Part of a small language model's weights: vocabulary 7874, tied embeddings.
MLP neurons of a small language model. Each row is named by its layer, matrix (gate and up: input weights) and neuron, and shows model dimensions 16-207. Each number is 128 + 32 x the weight over its row's rms, rounded and kept within 0 to 255. Numbers have three digits each. A neuron's up and down rows have the sign that makes its largest values positive.
After each neuron's rows, "fires after" lists the tokens most often just before its 100 highest values on Wikipedia text that the model never trained on.

L6.gate766:126217129161084096143107123117145090180119090108058136111132165174134072138152131168189169115177134095079131087137125163139091087102188158120120127145176124100148167153050110072133159159184167143131117150177086119174201090121133143163099107090112139083058183111103204178128106074131165139131134152114091151082150155154136139150121177137062119127149150108136179092167177099134153146137141146129136118105086096147143167120141132127126141088187134208132111163074055104141075099137107115111135184091134135138143047092153102111117176108110172109155179160127082073157133178112122072
L6.up766:154166118109131125124134113132157138122135094170171100108113104128147109103155072164188110173128126131129127116147118096078137153187109103102156121141117201141129155095135113095129171199177125164077123146181158144149124186121123175171108097074075110130125152107157120104100135142146113168125118124121162144149091148158090143177091127078156155128116133151131101147149123132157087132072156118086134055071146162078157107130165116122164094134142136092154148182111135142107114063172060076163167179091142149033164136163160165111151123110175118161133190116148103105139096136093090142
fires after: "\n", " B", "|---|---|---|---", " L", " C"

L6.gate288:190111068153181118123189119159180085147121155105112087184084136124162139155124177081092075164130173132113119130116108117143130067145127107141131107145075124097132117139128183111111178163111077105153147100047172062101143187126177122165149089140099134122127068121163135103111090103095116140136092139144127109106187103134108107126156159127137150117133111136045154155062131144095096137122104122143181142125066125152124067087158100109129165059160054191113130107127127179114132160101162075082085117133139132094188171102150117144103106184122117156143176077108121161117205119186142169
L6.up288:131090107117084189184138161117094108095188141147122124080119118155143125112120127148094073105123191080089119116071101132066182102120119101116089148094157146117141091165126166123109151142140083100126112108140228108182167141138082124113192217114090095172104138116104125151122144089119094120143139149161148137129173147121137115154160177108094150187165130114116145098136119172127171161199119073129117158141126112085152116133181109101123185101139097139135137154102087087183115047152150119120042109188162137106128153151139140121117105134127109107145164119136132139090142095136124137
fires after: "\n", ")"

L6.gate173:116068140105161139139125106136115095172125124093187141114165150088093066203158156083186112115162175146036121120151096144128073105135132079177142144202111140135136123147149117101135130133142175134189163080149096117136159075137134234101156063149138161147129108112142106136127138176144173107204114167112132152169125088115149104105114148118160141166134121174120140133096162145101134138104169140057165193084180105156139116130103123082127121139115130155150081181056139095171098131115168100111085145087149192046146112112148087149065128178141169106134152139102070130146090103100152078
L6.up173:150069094160092135114084128190076142177158161120112163109095061169114151164083089097155123106096176129132124109157071098146174136100124083107143119112153130161047165082156098103079142101092123118149148081098118096128139120161111173148087150099072122124124132115125192153117123110092203114157145143147154134225142113128135165122153093109118164219169092101130133109114106116137097135166119169090148156132202099190127130162099188161170201118174107135156131117126133125130152163163152049134124148091122145123063144100130089129159106086107147150146112147121089105062094128164070143
fires after: " the", " during", " of", " During"

L4.gate621:113148151096087128133109126140111159139071134120083090181168129124123163151131202130137140163130128102176114108141130109105165134137120112109140156129143029067117137112133148091091163141119130085080161061110126093131048161078143160130115080099205117130086059127129144095126116119120104146131096110122098132156129171117159105119129123064103129125142134128126132165131121102097159133140124174185159121114166163155134107148111142133180141085179059120185146123138160065178087113126148133143126110140120095086185070108138094150111140146055132139161104133151117180174069194066192134
L4.up621:117133128099107127115094157107108120100182152124151137198142138160039155127136125153092147145113109122074127156088127098094089111145166137124132099103143083058184113179154185145114064105148171145108092101140099107154188169131115079139134118148121126148156101121147113105086090107143109122121077099120143120088110102131168187099074172115133216151112175105137151114154085164119109165111122120133125115078109151143128180118095120060127091100132092178154131132113123183120189051146079118116090170157112158098131093147086144120143125106137151062126081055129185104125134114171123238
fires after: "\n", " ="

L6.gate463:169117178187163105169130125137126092177110153152134147121095166112110114116146106151159107081156109145126082049057110147085120120100090169078130142110125139144089233132169216134098136156216103044117089152113186132137146139147169179097045111151090179119135091148182161133086124135030090132138138107101118178114139136131116096152136119129110132115135124074098180118137106106124055137137156187164115116144104179120156165192106139131115095229141122171072158147124134110134165142126156086120123137112125165107094119080136079142110130132115150096105115141149170144136192135115097044
L6.up463:137132119112061184117098109136101118171117146072130138134190189121152198064116121108127127080106148122128148101134087144150150130089125166100115098097129053178092119056187178137150123052102150107113113166172093121129137121170179105137151156130112160089077086168149124135073147094149161148112163076129109092160184179140102120153122158104097188113151138066130131090152127107214114170148154111138125114136089105141168100122104105094111115132120126111087101158145193143071117155151137150167151185150142148123099108137167114047116130157065161170133132158120133087140131084166127137
fires after: " s", " Th", " b", " f", " B", " t"

L4.gate377:132130118122120146166149131127103053169144131155139116162162089136148083116107189115104142134104156099087074132033099158075120123121146176129186173192124136055151092137159134128163148124109124136134144141194141061118080137170123104108118108091106140031155133155083093166167079174156174151167220148068141093147105123130141153106176131164122151154153145132147124134097113141220126141109109138150110137109190113151143105153133136066102090069170130180109181167127153103175080100111102134124101183166134166147118155137110115141140114105111088115179136051084078158139108129131112121
L4.up377:167126083126111117140088179147158080138122096115126132158158147195150125119125082101127122191118095147158128117133083120144152125129140171095131138078086113137182140133121136217116145144186138090154167143134093096056129121136083095132101102161183197095111174133102149114149152067108143125197081094123138097139067104124139146075186099134144141127164146140132107131181082181143167086111150077121129100104202179203165154064171100085102086151115153162069144098125109184120170113173058121129121139114117084171135123109084100190117123168156158125162131156089096106124122124149144133
fires after: "===", " ===", "====", "s==="

L6.gate393:128060126126179161130077065150076102091145109109110150104056142146113104168118160191070118089169116121137160166114124128157124143152176118096135159134092137133141121061060147160107129152151137185144128167112082056089147189219120119205093142106126137116131105184127129168159145117144081163128135068064111220132087161070139133098126147125108132123132176098132112095180107127154113130125086128173092122067134120090071083159130129156124111150136127123184140116072133120076128176086131103104147154135095142100094112079216193202130097180134120124109173105110099135101148182125142110
L6.up393:075083143128128128164145111130083106112153104100117124094094137192138110067178152179141115175134189131165162137163150119129118091103188115159111109103097158143127125121063119098141112138100158159118104152117033150158132137149126111185090105117132120121129178141119155152160079060057099146092207136081087152148092150111137099135171131129181141116135128092163111114130081169126108130168127101149125091128170180097147111113096129164107143182165162131207195190113109072101117135069115116127163148106134111043122155156176149193166108150160136107111165100115163110104124162123099129
fires after: " L", " D", " 6", " fl", " R", " (d"

L4.gate32:186119075158083080138119124083205123128079144115157089162077102116132115138126152165124095155135162088126091146150118123167074112081180127183083133109117150127171102127156131090166154066124123124142127145133071100122072081169165140043109064161078150083112153119140101113077064107159068104169076117112110174136114119140166112142182161153118105178075133189131096113102122111143169143165167184085182105191146146180119106125116129134091121125142157086128150176180114108169110088127113120148151089081125116114113137142073144135151151148107097111219132123093145139100150161138110135
L4.up32:128115107182072103149119138126183127087125144167100092132069116159138120129122122173098167115137169099092163145154119105068099087025146117201126146094142100185177159142096131111177112124115181086174116170109103099139116147179117136066119139114103144131154079098130107107082133120141118103149099099140125130125130131140122153109162120157101080171156182099116113110138139129120148150189135173114183090107077079139113074191158157088060113181187131113129115159125105078129130171140093182142115066103191101121152163150100128126144148140128105113167175095123098136073171100180155124
fires after: "\n"

L6.gate757:128106135092112106074152138107092100123111143130135112135133146128118077150123167188105136161113139104122089054125136180090136129130137120098139135177139156117132145110132150103103176097100120122228152183116167160132169101153159106125122115131122121079090096154124148126135122166084115149189100159129095174120125130110116099067098119107084057118130092146087121190075174166138138117159098130229056104120199103159105078120189098119023103150159180155134120143105058141153145147174134137125132147081107091167101053150136103166121123133129155076121102175142103170148143156097131131
L6.up757:119120120144155130113148164155104123113190123171117146112155074181083215159195106164127118112146089125139026093094173115075150169053203133102118120155116147080141145163142132093155120093136132108094183122077142115143124169176156120142173153111104158144156105150070168120148103137099131102113131094108119084093174123137165143044100129128066122098145126152158168131118144106136145124137128148164148116090156074151116141109160115165094095135119093164156108144115159154156160091065134171135106099131094100132164140139172088096059099135124168184144148094072162155100125133141114130
fires after: " =", "\n"

L6.gate890:159153105106164125119082155162133142176171168116190064149142108062125101105119067089163157126092107101100164183098142164170155128101163147194102106118170119105104131126170150151129115128119060142110157094192076120140181137126183113059122084109172100160128141105094131081128085153153128141130097141180095155129128140116185145147126127094138068145115163145106096110175143142075120170130154144115103193096198166195113118106119130160094086158140074122105114112134135131097126111119140161091165134121108131086120099150175108123131128186152060165171103148150124122139125138133091139
L6.up890:094098154106112158118156188138147107174114152172154126105150087125120102146100094095097083181092062167129144121098118095117092163158117126148157146089163045168191102163162095132156117127113180094124156193124156137124192141077160145153101133142156152074131074137103183167092116166130099195116076128103102154128140147100147081113168159136151083132177141105173123140079162107073084101078143090123159104092113138131111132107113078126128044156179113110168105158112146121153094176137161154172120110159120077121097141137149133148107088110166139127133123106123072113116097169121132132
fires after: "\n"

L6.gate313:150108133208085104149088148152181109079093099165134121104120102110108126108108123169147118122129171096076136158098132110230179210109158200180097117120140119110141170146055125107114166114119139078114126086124144149090167103131120127123143084123106099104149100147135156123134128170138101107091120138190109125148130105115088127125119158118122092057180035118140137059098147095153127161175155151160129135144106145202143139226064137128115140112155127092115094076156103156143110111122107138098114135124116142132160165148139159039168101138142140131127128117146169082138141074132123158
L6.up313:107087152120125125170115173091177061122073155153157141100131082093106112119139108088131160170159120125141135188152132105193146161125100119206118116093103181129225108152110148122187160125112114089142156131120159115061131116113095115081112058073117026120134079054171187172127095098137149085077127144147148128191095109137176091128118133078161138121066079120099093124141138124153135126159101132117141142151138136140155082129188135162132158084152132080134102095150040199162136129130118116119131124138137159144125139113136134072165128166173154167146135112135147080144157119115155126
fires after: "|", "\n", " Party", "-"

L6.gate920:126094149189139148150126137135166136149081143123122086132119149125152136126135074153094137153203156141109162094133196162161136169118131071131134153088148111165180152121165184130158114132091068161110097112157155048125146104100147115151109121157153137117099180167125165175122079093114126209174038126126155111115120112098148103141098106129168117174041121133141090161147125145177105121152106121049130145132151102124122156110126158149072183063113150112187156112060104148035146122180102148139090175144144144196128147103093145077162093105162122141114119110123130101181143150146160147
L6.up920:157115093127103054132087136105103124094113091121152112187183147142136128128157109143117123162122152164136123151118153150091119090123074111106150086132130145120170169130099143069051105167098142125082133127148148176117119136114163103085160119148125112080039042139179156103133149096142113103220122101127122129184162169171118120065138121164140124110119152163126173196162172140180126128110105145104065121162154120050131133091135145140120142092093093140105109127198171127118096144154147078115162109094176124163092114109065171101138125143104089084174121094118120144147064093120104127
fires after: "\n", "==", "===", " ==", " ===", "\""

L4.gate183:100162092065100139132155132124090160164138103143155153146116144115185149130085173098120161117095156117132124110127195113162181192096101107116104191176108114147101113171112121157084156142136113119091153100087147158144163138156145106110108142156125101144089152092087152107089173166122140092106209161042090043118128075076091140160096125173075088116187150182142137133106126102155168141101174155118160127156142131162059067145164104154137145137082146129165120107154092178100165193072126168124131145136094147113082140117163089186138113090109107146164162107134122091101127145194131092
L4.up183:121137143115164135118191068105138132106130125174190114153117129153103141094166081126095139077117136139091147148143156121136099126104125182147121137157108109133159130143184153114144117122173131125148168120146133094139115025145125109085063115126102114126138137186139118114141158108139138177126157150153038111077143084206080054100159097156110094152145205066153113082116167118052151150136157081072184108145094161119139115111137177067106099123163127069158110133144178125152130132133099177147178139110168136160092094144146111140123183145170113123110089177127195084110132120163091211
fires after: " ", " 0", " 1", " —"

L4.gate2:104127151189129159139119133155174169103154119099099173131093071143068109143135104183171146096139145131167102193165171105042069109143149117099134139165111127144159063103114113114135145114108047125126110154071119126116125115179179149114122133117137160134126101111093176131121095123148137151122173090101113175080078127176153151051086131118150064122164143146145114116103138165158127073085088114155097091145131161116080047124061128101089179108141156116153115112163112131105144132166071051130052125087137107089117107122169123136157115187130119128128161154111137150131111209115153147
L4.up2:132098136044199199167156095173131166150099098166162151135181063195158118105112130185117084162092171154034133117139123080223150126130138146107100133194119141126170075148133080138162093080138121117176112143094146156091133134142127088152168129098136175128128132115109121125138078142115102146112135107129106106106113160117175125099161118135102047164156112102148151120151121181129050128138083145164169107142100136133097121164093136129117136158140108125094140139138130105163098172085119092119161187179120145132186069156128100079109125171169152158134230151154102174162135121071088122
fires after: " L", " l", " Mark"

L6.gate221:134085143148179130131133116139170131123099080124094082127102126156127122137179151096126125139166165170182127192124148099167156133104092147152135137059069112122158133050098129142107129109131108118098160109070069150137107117106120147142152165125139115067148096177127155156142143092185140104131057081163084151185111149078065098185158100115107115092140128146120113125157130091170164110126070122175159123181084122166128142091141138114083184136100107083148160105120092084121189151148075141163090060122133174054091151082132153102122108130099135122152169118204153141160156092050114123
L6.up221:090087106105116106137094140067160152158128103199115093123133158101125166114176112159194159196147088151208104129119216145165103105180117194131105117129137129143171085108119129130135095182108158161134135136138153145098084083106151129165197161058103132144179116162101136109148129121088116122085089197127123072111150096195123103123147183139165155128094164105132123133102163187109109128152121169134096145126117099097156111131149148081143106116147162122148114082177137108093112161083143189135164147113115041149169139165067092110094053112150111177162160135150121103142137140088130146
fires after: " |", "|"

L4.gate361:171095104115083177149136127080167162110123191104140077149159128074119129081137080083128085151111172176091135084118154102125088175107124157152121131140087129058149158122161101068043140147101119126139101126189128123142156136131111143154166086149149176087118097135112121107113184181112105136147135165103073134103124156141074122136116150069106076100123111214116157123125139119122192135095155151119129106160112174095098120140098136178101159128194083033111125134131156137145167101130126085088068202167084126114149123164154141133147081137098108086121110081108190158099134190138013113
L4.up361:197133091120116116144126128096182166128213164100125101172215094137140106095136120081152079088172178150092062087116152099142076142114158131144146130155139063083124190171124109124092160178168091152162136096148139082125138139135141129135138117110103158087117096180141138101109169092070128154117121158103126118118133130130127139121144183107113103034201084181065145129105113140123183133131163091149194094144103121102119136123117109088085125131182148118134147113069064148101155102141117115144094137111095126076146198164169163112119110117110106093143126087127195126107106091135164115
fires after: "\n", "-", "|", "|---|---|---|---", "L"

L4.gate105:104076128177126134091133094142157078135163106088151163162118159148162137081082141095102150159105107121098183131117118120170123164079119184185128123157108164106167140101153182134131068150165120131084111148157158083157188111149165107206173103142127140079191119129111178117142129158164111176149117146149108156085139120058094085138056119130078094090149101124131095119160099115144199089150068122103187090162113097105093128135137149120138133158095189141131154099112139132121173169072156150127129112155104100123172154109169167130169087134092140117158188182169182122136083116102059115
L4.up105:128171112078159094159068125126123217161088141108086132080142119138163176166128180081131132141117134164135096149079142100060068150127180114108143127109159124142097138122109164173094164189091123144093102103165106166062099131132095169173163107110125151088099122151151063099086119081036129122154124107123118119120080148154073200104132099131089123051123153105146181197121147166159116158121207109144152175074105097177140132138156161120211139139124143130146110133124140159133127048095096108083089106134178127089189117117072196105087115148122097165108124140156099150154130156139164146
fires after: "\n", " |", " %", " ", "|---|---|---|---", " was"

L6.gate813:157119134112098081137160096127181146098153096199151074119117142195101121132112160124123176183102123107134133157087124117191102097145193161084081166135148161175090131168159108210119169101113104080138111161090132171122126104111141156159133169157147154063125097151158156095131107206116105160147087106077078121105109175113092181101115133128129169193144161140107132091147080110099136145076131199166119117138135104155081139116104114087145136143136100093153197069123205091131131098096117096085125129126133118110156183180139076143136119103151119126107163134113088150063113178125141113
L6.up813:123165131131087110172121169169167130112130117135138084107125161146084103144109098090125174179098130139119111153127144099179103136147139121141088148087111101149103115151146165145189152121095136040151133141099108133141145152120125083141139139124111077110122097142160146114146179168118078103163152136148131164086090200149121132113111096137110147118135148123099123042131109136092140123054094105118170113150141075129138173119183138058101100157135038091087130151122214064167114172105065101114120103145091163182195152165181117145105103119162145107109160069077108085089074174170095121
fires after: " |", ")", " 1", " Report", " —", " "

L6.gate519:114128148175040179157079117101190088149115069123088114126187132083117130110127151148087149127181163129089118118148129157152130153127123147133156104122157131075163150073133155107100136112203093099104136143165086166098149105143129112118127183170075120129146071158176137103136077121150173119105149106135046130129108088060176135111149113132131097178141087104076148140144085134156110137161162126079080148194182190099157125159109090151166130167100152129150115184099188138127124156068102085093077149086109099160104108169173119101151139184129098166084127109087132098078177086152149150
L6.up519:144074107132100121141080120131171141144146142159064105165143184163092145089076082108116197132172165083103149102099147105151070154126112117169125165183097072119119106090140073094105143168094108108138130092118127189173092089111139112177166172126103127148177110114168126122155142090073121184110113110127066114099158136103166098099091122173145155137145061169135119160123149125122149125094160112129125137179106130081170122114181160136160137097097135147162092146110151110093153083110119073139090109156133120182162148132183156102152117110131150108051181178125196135082149077156107226
fires after: "-", "|", " W", " Total"

L6.gate683:145117161123132091109102099143145093182166094176100156142117151149098092098131124119064127146157158112131173156120138141178087166142069161167112152129129155124164126081120112112115127120152101111138132122078167188133118104141119109164146118093161157131112131088131150145140102154135141162063110157172094129109143077121128087100195122133199163181129118109128117141107188173087127124103109136038079202072080085131134187079103163122112162107137156152151158182151067119114145100120147136112156130154183094083123084112205121136161096106075082097120149109130076101129240169095114147
L6.up683:169156067064110145145119132179139154127137113146145144147124148119175164115121157133132160152104180113138139054092079122146067168156119150138132130118119085145186078105120149202151124143182133066149102094087104147183098109138141074141124100128144104074140170122116179135140140098143086161125154119102143080167091187092056117134133131113142123105158142083083187140129160108074092161177094147155073157153143080111103143110180174111169119148170166165130142119147076101112089126087104175185123081120081139135122148150163098112107076104093069135098162125123134170100154160104144140
fires after: " |", "|"

L6.gate838:113140103112104162126143163104104182117111108102148118091108107172067116099106153144112126108165086100155120097137144151122137156113107100178121121158133120175119183111162123146145129132109130186096084127126201153160085117111155144162100112137098105156147146173117138144129118166181122138136169097131105037096110107076074169156126136125154116191152087209137168154065104143101077093102098175176046120108132168189164117118125126122044152057135130117134098169153104106172120112202074146161170150104126115117133147130212170150146120113097098118131131135114109115139110137113124116
L6.up838:145159154160142075140110186177114083146129076180172180122096131106120122106140151137163153115115062169180112104130107128204148161133136171157147094121088141156163083093143158127165122122104093140100142138189203115202121101156067096078181069127184081124150143076095155109102151157131129149149098171134141065125139111144105137107115139171071094087152134114141115088197112111125136151097126140169162098204121142193124103102168082154128108096109149092103198128125148072126137089087154102147084109098088134151131109087113148199144056079124141141103117143134112179099110073111155117
fires after: " V", " Ven", "qu", "orm", "v", "end"

L4.gate800:095047041125198164099104144110106132132138217172122109107118111098055160096114124087083110117168202100093114106124152143127115113111099084151157080142142092120201159092128156097129156115162132102109124073149135135095212131122096174150158086106135207141149165098141148144077166095101136138140123091175157154143116142149105180097113132106127104155114140117127144168123128138041127157136111172099125170147142084155202194109130138109192102122134119146099106141067159198157103172147128105122124118137112145126129101144087124084123130108146189153133136115149074125105146050150114095
L4.up800:114202108155140135157079161134099098067148121076104158099080106095143135184090079170116153099119088147109081180085087122127175102178188156135134171094130105199074122143114138147094145134112116066118108078092130101143142176156108158112129191170107118134154097133155069166168120187168119131140086111160113074135176122137181113184108198118147102139087097113128112158156080100118090158060121107153130121078101144114101143118127106114114119158105132140116137104123147053059145091146101113161134090110151137160109116088099095155136072150158139097110086137140181142113157181172143144
fires after: " the", " in", " at", " During"

L6.gate506:128111136085094165105178085124117141155080093154128140179117088115142126102136152129097129122118159109157116150079185114155140143074172136123162174030143145099130188166081210119184194118150123131097140142110084104125119148124094104174105112089159145131115095096105202146168127189111143103124057145165110038108119136113106081099115136118108147109163078128144119078138120150127127116156125076196136103152152111143141171156156136171096118130141157131154117100116121113078193137095126195137084115085170115090158133102107133095100102124118139108088188096146099120142107170110105110
L6.up506:129188087122102081122080158121121162145115167184117117146136147096133135066219117128176109172128132105115154114105134122171109131144135151118110165130157085140129153158175122075171164087137172124165080080160125108186126115086136086141139184170096120148123147162178166087136111150196136110078188107165100096125134103121116163117087098121137156062152155134109155127079122157115118124101127094095135089127096157136114118147160058062153081077147193115139116160121053100076137170205113105146109146078183161123183092174193093100113136118136160144123075094152126091138165114136116179
fires after: " |", "|", " Team", " Min"

L4.gate453:079144112145116109123104132146135111147087115153102053114128116130159120157167116158144128108133108123150123162127146129146118056060142151202114111073065070098143144132150154123142113099162092154142164082150141103110148166137189119127113083111135160082153172089161106125134157102033115132089115113129043126089122103104129152106098175120184108121155157155117084096125100120078085142143127106082096111103128113134106145144117121130124103111075124193082218107145061184145114108149150143111104130135106105228176211121183078132156143132133128155117151137157103095122206133136141204
L4.up453:128137125091144135127197103135102135081138129123134129098149120140110120085159232129129072187112141137129104140105140105131105150100134131159168118125158114068120097113133146066102124125123085139120217134181136121087130121126117167149158134090097115165169084167089164109132202147122142166122083152193144114112145172194117094141121136096097134096112193144111166129130102096139135102066174139126105078122129188114103155147175116135142116044157105048081111100135135150070144113146082090180098082173103178149123152184116173106154101169089131124182100142140157104117155175168193170
fires after: "\n", "|"

L4.gate816:163126111133094068152139158135155117135094110161152051104171132131146143163113153118136094177162164100074119131062084166125097093172168130127110179160087128139099125115090119193104084134129094086144157157085146073134149142105118137168132108067182147129201162072076117089162152166155087148118119166155099157102129082127106155075114183105119111087115152085118124167064118184168150131207134067123115116043189131157097161146138184121139084106152153107208161111122146152173122153129181133138135130128121153138121102165163131138137142116120123200160117127137156122129160125102038177
L4.up816:102156102195121133079132139134128092073177106115158147138093135144070073103135117103111074159167134182122145070140168143083150125094086121135128111093109116094162104134119156105161129109103110111136110094107170124106158187108164103156109129123109137141154087182128199115118149118177125120147138121101166182113170106158140083137090176111128143133058148196141121161210155113051149083101156157081125179185117112139125118074083149132093104130069102110105147119120063129188103034162071099130096119175132134094138090154166113088106091127094126170115175112140109120124138106147167109
fires after: "\n", " =", "Species", "-"

L4.gate848:083109094163082145135126112123161082103095146088154106142122160112091178141097104097113158157138149173138108091139144159153112187113111118146128119102157122136117114170157135066116160180143145144144162100109104110068151157114139137127172149058135118149099112148159153082199154138057127107202091175139084149136097127144183096145158202095184137093135097144110163140152164114102117070128111178132164166157109142101146113223105172094058153113125095164184150121127110157119174151161120111120081123090134149123124208155110150171081121102054114111170139100113100111120078174087179148
L4.up848:165100124118089146117098173172140100177114144169122078155148109128092118086115099139185121159120165111094154121085137149108154149139097140086139094116160127089122137192106102089102165167089144139171170127128128093077128114107126121143115107119101116198208095136154124090082174137116147043137123138106073117156065125116135165179108164185134119106137157171097123111144092111146127131117090128151139145087134151154151130157135160059092077107213132105132115134163095141080174153227076104146136093098171208135152097206158131141078105126161081121120184088134102090180135169101144154
fires after: "\n", "|", "-", " In"

L4.gate895:132151096176125171118148180124167106133123132105118100208129095083096107104125145094129081116158171135139113076121154150052098159069145144117173127164106141154163113166168139149169129120053141132108178159149115092130108092107145128131123133065143073138130148122100127144113091105127105132163098125143137187115092186068133177102099118065076126153162158157118165141108082169117161114152114186124090117132206162157083138100135060125163124127119160171109133114135140170110081112099126123126095095145129131157135091087183142151142177159160187139145151125165083071116153130119090127
L4.up895:105101124136089097106147122082153099108140129140160100115132070117088158079092105112094065147094098126126103123101149200127095146088154127153105191134144109126106094119148159178139082110083142133148147174093083093147136135141121164155082062144075170136156147154137090144054110126170150152170128172156146103120067094112170099070175120133193177096060171149147162161120134127149141042076132180140102109150182124159183142103121105094156102165158127182105189140115151144107156139101134063144089138165150091104167193083123096181130080069153114119159107159156118145129115166143131096
fires after: "\n", " ="

L6.gate184:133127104181066112136121140125102178136126100137153099110167134116086068145102108144178132176138173134126144181131124092168129172138137166164104151135134124042101154131149103168156166122111099125134090127100181154126103135138112142101128132074120082144155129123143181098128117058128189075123037177156117034102138101145087143121085103114052142168158133095126111140168048125107148137172121093186116195160146114123122109142158130122093098123095169079159071082104188151145138181070145127149156142142183118109083149161127095110130138113154105111126120186154129145167161147098158137
L6.up184:131140138162117160105118097126146164166146117131095157127132159160087078057172120150114120131181119112153169108137148142145115214122180089112102114111169104099132135131172108149096119106115142126119195094106122098116113128110137068133124109100154078130079095125137113153155168103157147147138130202112137098123124147099105116131179181151080140135073158106102130124190142135159122127215131122100145171143092163157100103123144090060111171171180143140125077100088099145166093155173117124153099119117172163145032135160120100113139118138119117118162105126138143092157035097028108117
fires after: " |", " ", " %", " 1", " 2", " Set"

L6.gate1004:080094144117130078167141099158076098137117111238073146174159137131132069123141169178139156173065142097120110177086164123127189115144138172101158102157090132124113182151071168114138128084066101152121165147109208128143107179152139137101102179125125158108114110119160131128119140173109127181172100128074111075104112119106122169088162118131139082123091143129145154122081117123115155087133118101201117094131173124102187151113125140157104166097154117115143097147184208096145185182109211121055135160109139067116089073101109096118196100085136101095142107171123122136128130098171142105
L6.up1004:112140166094122074184079132159112126086096163165179131141178133114122125138102100107150146126114125191143088098149209113156171165140096133127141143155119112109110137092120162100086145141124129096090076162128159111120119127145099111139048163171069137119144125124114128135039103118125101142194066116171102050096179101145214147127189119049111092145110153107121127117108130100168102119126082112110128116098159141104098122090156124103137139138155146159133189169112179145107223108133140112107215169125143138114138096110120139116117146190149135145108149082118134184170129113143120149
fires after: "===", " ===", "==", " ==", "====", "s=="

L6.gate178:096086070193069174156188118127127134154162085119165083157136124125123106112051077175125141169125167175091083149160144126079134127129103151081217150115125106135186122137141115105110079130154139143116155188109116070127157161077177165105170105142135092139138162142198126073118131118090111205079145091178097088123178131102118095086118092123095142137128070065112174166113107149144103132131110116104140073168132161161115119118119088091127136180122151103133159134102146150140129129100065172143060137144155132111122141099165163136191043150144144079132098171214089165103118113119148114
L6.up178:103116131108122039153134106103103102157138106114139130108189129144062112134151118135083144140110152168132156166122075134177189124104155100090080111141073134162086174115094135154125135105118168103126174158134096124130177108140099140103104109091146167119090101048115113137143127126107175141075108027167150109112126135065107117162195126171096096119155094111115145141133161159152066124142181135135118152122165120210195093160120112173106097150178157160108089143081127164137141130124126093153159141133142135155172157110137083136127123150167126136092099165116094113201158099188089092
fires after: " b", " sh", " s", " g", " fl", "h"

L4.gate449:091070149102148087142108137121134075158091154124195159146113143078081144120111121108141180107125138141135092103126141122150161066131101134124130100146143058101115117113068121101199142153124144133136154101123163149072105148136151205086159116170150165105146126073161132115109112079137111146125170143150057172108127161118091170136148056160078122088159117160167113170100153110123132184165082145139067129139217117175150135129105090044093116118162129136084111165081117100061167135128109095144090135130112044073072159128122143132149132109180131106152104091133167110113156131091186096
L4.up449:090128120176120088093147101115111140125084191118085169136115126166104163027170093095092125105121083132071125140164105182094052151154150150193134101171166149077120083138099112126141132153168087200143116090141125136120127095167118154167164140156129179098114102122161116157142130168129152089124154148156067139124171159161113149150073146128195103132085148128071121144065144079141127095115088120169096130195090130104130152138112123099131062074065170122122143153151205174083105174139092123101066124147095083129133158087059140183128128131137087140151140062134121124120130139151138184
fires after: " the", " –", " in"

L6.gate220:075047100204105160145159119123071119097154134094133108091119136132096079137077103099096111132137160141098105150157147154116205166142130072130134128082136151118135092112179099185152078175142141132118096162134151120147158156142148116161154112106083109151170129172074130180147138128103147095141078127175129121100122181095108157050087140111075137073109093108087071098093120113144092149143133165128113121139179122143085112112146178113104133145224132115129102110148047166120102122097150083139117108134175203124141154119217045168169121152104106122142155121072141137158100139184085155
L6.up220:110130127183113166139142090153130163140162149069133111144175116124107137164099146150128121116081144091091103101157139131142040166122145125080081157189120136135186112161194125177153125092105130233165104112127164097090184128172128116163085072132135144153129127085122141141080163138151153136135105072089141104143129180157153167120157095127121146082078118061095096128074096021115134097091127116164126118116164120105160123132176130144104112161130150150084119131121084148111149138077085078162158159145124154080157176136145120116158104156136083115121163130145130152150106154127158149
fires after: " G", " g", " Gl", " b", " L", " gl"